Part of a small language model's weights.
Size: 16 layers, 2 heads of 64, MLP 320 SwiGLU, vocabulary 2205.
Architecture: rotary positions, no biases in attention or MLP, untied embeddings.
Training: 101M tokens, 12269 steps.
MLP neurons of a small language model. Each row is named by its layer, matrix (gate and up: input weights) and neuron, and shows model dimensions 0-159. Each number is 128 + 32 x the weight over its row's rms, rounded and kept within 0 to 255. Numbers have three digits each. A neuron's up and down rows have the sign that makes its largest values positive.
After each neuron's rows, "fires in" lists the words (lower case) most often at its 100 highest values on Wikipedia text that the model never trained on.

L3.gate270:103144147163102139128131170167103059129083112066140102104148121147151137104157104073118154138186076122094084115136115086105128178137161148119092126098116119148119162119168202098140142137134091100137166148067106129118045072108137111097127120152127159135096111166158089158158129105169082220154143072053086144123141137091156153164178096152086134125132101124151146132090201154162113113070153150152140090158136123154157112137118164136128083106124184097140140142120145064079200097122186
L3.up270:113139113115138111119072139195139158120156132134093141084104170158132112131106073145139097140154132133092158122115082147090137157105125167153112121097091092148121130154127120149186205173139137141127100041130135130110197200195153194114150093141170140184144168153153166110103055141148122135098145165084111092112123097091155114125164138118176153146071110130043172092142151085140198107164131132162147117174124139118104106207124170092161115147095129154137134129119113161088108069065132
fires in: "they", "she", "he", "ship", "heavy"

L13.gate218:145058121112100175137133140095135166132134166101166140031173179143165134168096163131136149144100161179114099151102150171097145184091095111166123118103176102131152177121144149107096063121181134104171115066125122107132110143107159115148159156177163133132203107105133080100098125095110203134117138148098130125099151189112139153166112180102206148123132128092178143110147139145121124138098142192093149126142182095133099073178151208119152054096130094129139126120161128119148103106159157
L13.up218:132119069100084139144125149158073126114121148098060147136182091191079146125141153087101113128078161117174125131122118181140143123081110180193183118081123130163133123157132160129148085110130184113173049175083096126104160144124206166084174077113153094144116070099169100160127153140081118088176150117117143113114072084161153150156127181146101122103122130147101190129079104101136148105134153190080120137146121174081119138156103160129138130100116110124115144057132142154149087147121190
fires in: "not", "census", "vocals", "foundation", "notable"

L5.gate235:127019138109128151151111068113107177063127094144124089110199116094165106092125124090125104187159146103171090191170099145176170136154132087148118109149126140129129083115116135120090121131141122132193119127134157103137137105111119119152134101148100148185104124099109120153126109055148169139106159099151165113109119112102076114142151184171093154133115153113038184117145154108147121130158162038128103137069115099100119141077129075176116124112081131129088085164114175102086147168185163
L5.up235:125103137097165091134082203098118141126109179124160132182128145165150154121160129148078141159076081137108133081081132090101113150166115146084083108142153159172119151098182121112099154095117138172093146093157145143128053165133164134082108174154162162105124175129153146143205157088118133176183073149145117094148110107152087121128167147137124119119163118102138081087171110211099121167132113120182178069109175112143169136134136185130169120134134177173101140165128199097178151165110097
fires in: "was", "an", "located"

L13.gate56:088121148199053183145048140107149153110137137090190114091164128133132149096132105138141144140137130122054079119196126086151156181120141109096125149117179120138184122144090154080116159136144133131123117112109088133135147092136121110111193102120083116098166099134101181127118104118108145151109090071155082126174147159163161161065071122158116087118139174031133090190147148104135146131151133077104109103148166154132113087096152134093113125198132093132176132154098158088119074069131120
L13.up56:134124166117089130215156089092164100091105156112106148157094184147071155111095108109086125138104127140166046088112089137151091126103148153061088193123185126097080139132134163108097078128099144148182147121143168128158124147180116137135150095128131127121131134145108152105169102139095108114143132101191138075103142135099112131118167206146168139165194118125192107067147116132130115114152097127097117085088081114110160172144139142172063063149170166068117084103117097139154184097140148
fires in: "was", "later"

L9.gate257:101114099106129147138111078069138120120112166103082121116140160203175103171156164156188108105174144154125132143134137164120111063141135129125160093131109147180131109043124133155155091153189139102083090156121072131126189103138108144107142177149114147187141106123176129114117128178111087125124136127108128040168156122084096179102117169127142128097137137098105126098140126132096139169183119113138146209135050104156111112138115109068135122174115137115107156179227147148123083177072132
L9.up257:132110069172157124085203180064145141120107086186098124153178141143154127091112114119121090118101151132148104153135117105191067162101126195139127103149133085121113121084079199163069109176122121076116086108121157166125129165143104132178114135101153115139117094094127117140111111141074165177108159074115070088125087106118158154154119118141073150085118129094134184146144156118114069139088120129165142114133125113165083139097090095205169100159105137149086185166145168170151139176182126
fires in: "are", "not", "various", "notable"

L2.gate134:135175123166094156187166175102206120145140181086129128114127033124083154103095097136109144140101146112140153133110155156128102118155121152137146190090141143151128104148138137167094125069145141103150191061153136133153176088190115115117097153089117140130192089129132112146125110131115137125163095097139171134115103069081134124096094116088126189078093118071165126087109101148106080120165114123184061133082086072175138087130128161113119172136099132159143058090191155158082116127126134
L2.up134:181171121150103073086117191096175108086146144140101058117168131160123103105116142119146085139074138182110148179104140172094140204115127127114165127133074099161097083152178136093125162173144124144124083118177098138165093134091092166141128122089166151147195112133179155182080074083136065132145103080129112140134070121089083107146084089144147102186156135126144128172106085130132053167104093140080103142141145121129136153143129111096113174137152139141064108069100140112155120112165150
fires in: "may", "video", "development", "described", "developed", "hold"

L2.gate261:144150135103125085137138146105103158105092139105103164165069138156179163076187127114147070111171106176175131181061095108126085158159088139101170096061148138118132156160165113087036125124144138118125158100145120156099108157147091101098097092059124067117174115166145082154134180125129079099118148127096191153133122157123134184104137124100122150093110107152112080122168078067150154171118164127147169156132126083118166171157096132131095151140112070103078174166174094131147127127115080
L2.up261:184162127080154103186086130104138159123137128115128150149154136114180111137127145110101133108133110093094153139044070085155089118137100109106104150086106177138146169108129162158144133111099152111135157099157095152116133188154109121098103158106095090126159189144146089097147111144107048103130160110055111146108154131097190096114213115133147141130141121095152059190186139121157086181139201066129147186072086109116162124106128110120089140087122088111094181142148114090182164141097125
fires in: "well", "early", "role", "below", "believed"

L8.gate24:125053049137109144165114074162124167144158070150151129117049131174118073104156151088199116143161140096110126175118127093113154093141054111121119112128130159151161127097103101131105173140100065100094157183143097152142100128140069082114130130104074147139070104144127067129119117105090138125090192084089089132127158109061142156094148132154085133116144148113168131109130108178152103123142113160071113156153112051152106114121113126162127140170119091158123117176164161178144174140184161
L8.up24:114075073174129133187160204162123152118200100136132111148143175147106082067157126087193212097133089127118146176079159124122150121102106157117114102145104148110087156151112156154145170126124095113155154203124095135118137195172114072106141143085113120103055141144140124177146080115095107141134135116082092149101145053087099132147183186201117155089101104105133134177154156120119085109122106110120119075126122130130175156123138168184125171171131129149153123116133148141155155112180125
fires in: "court", "role", "heart", "service", "case", "home"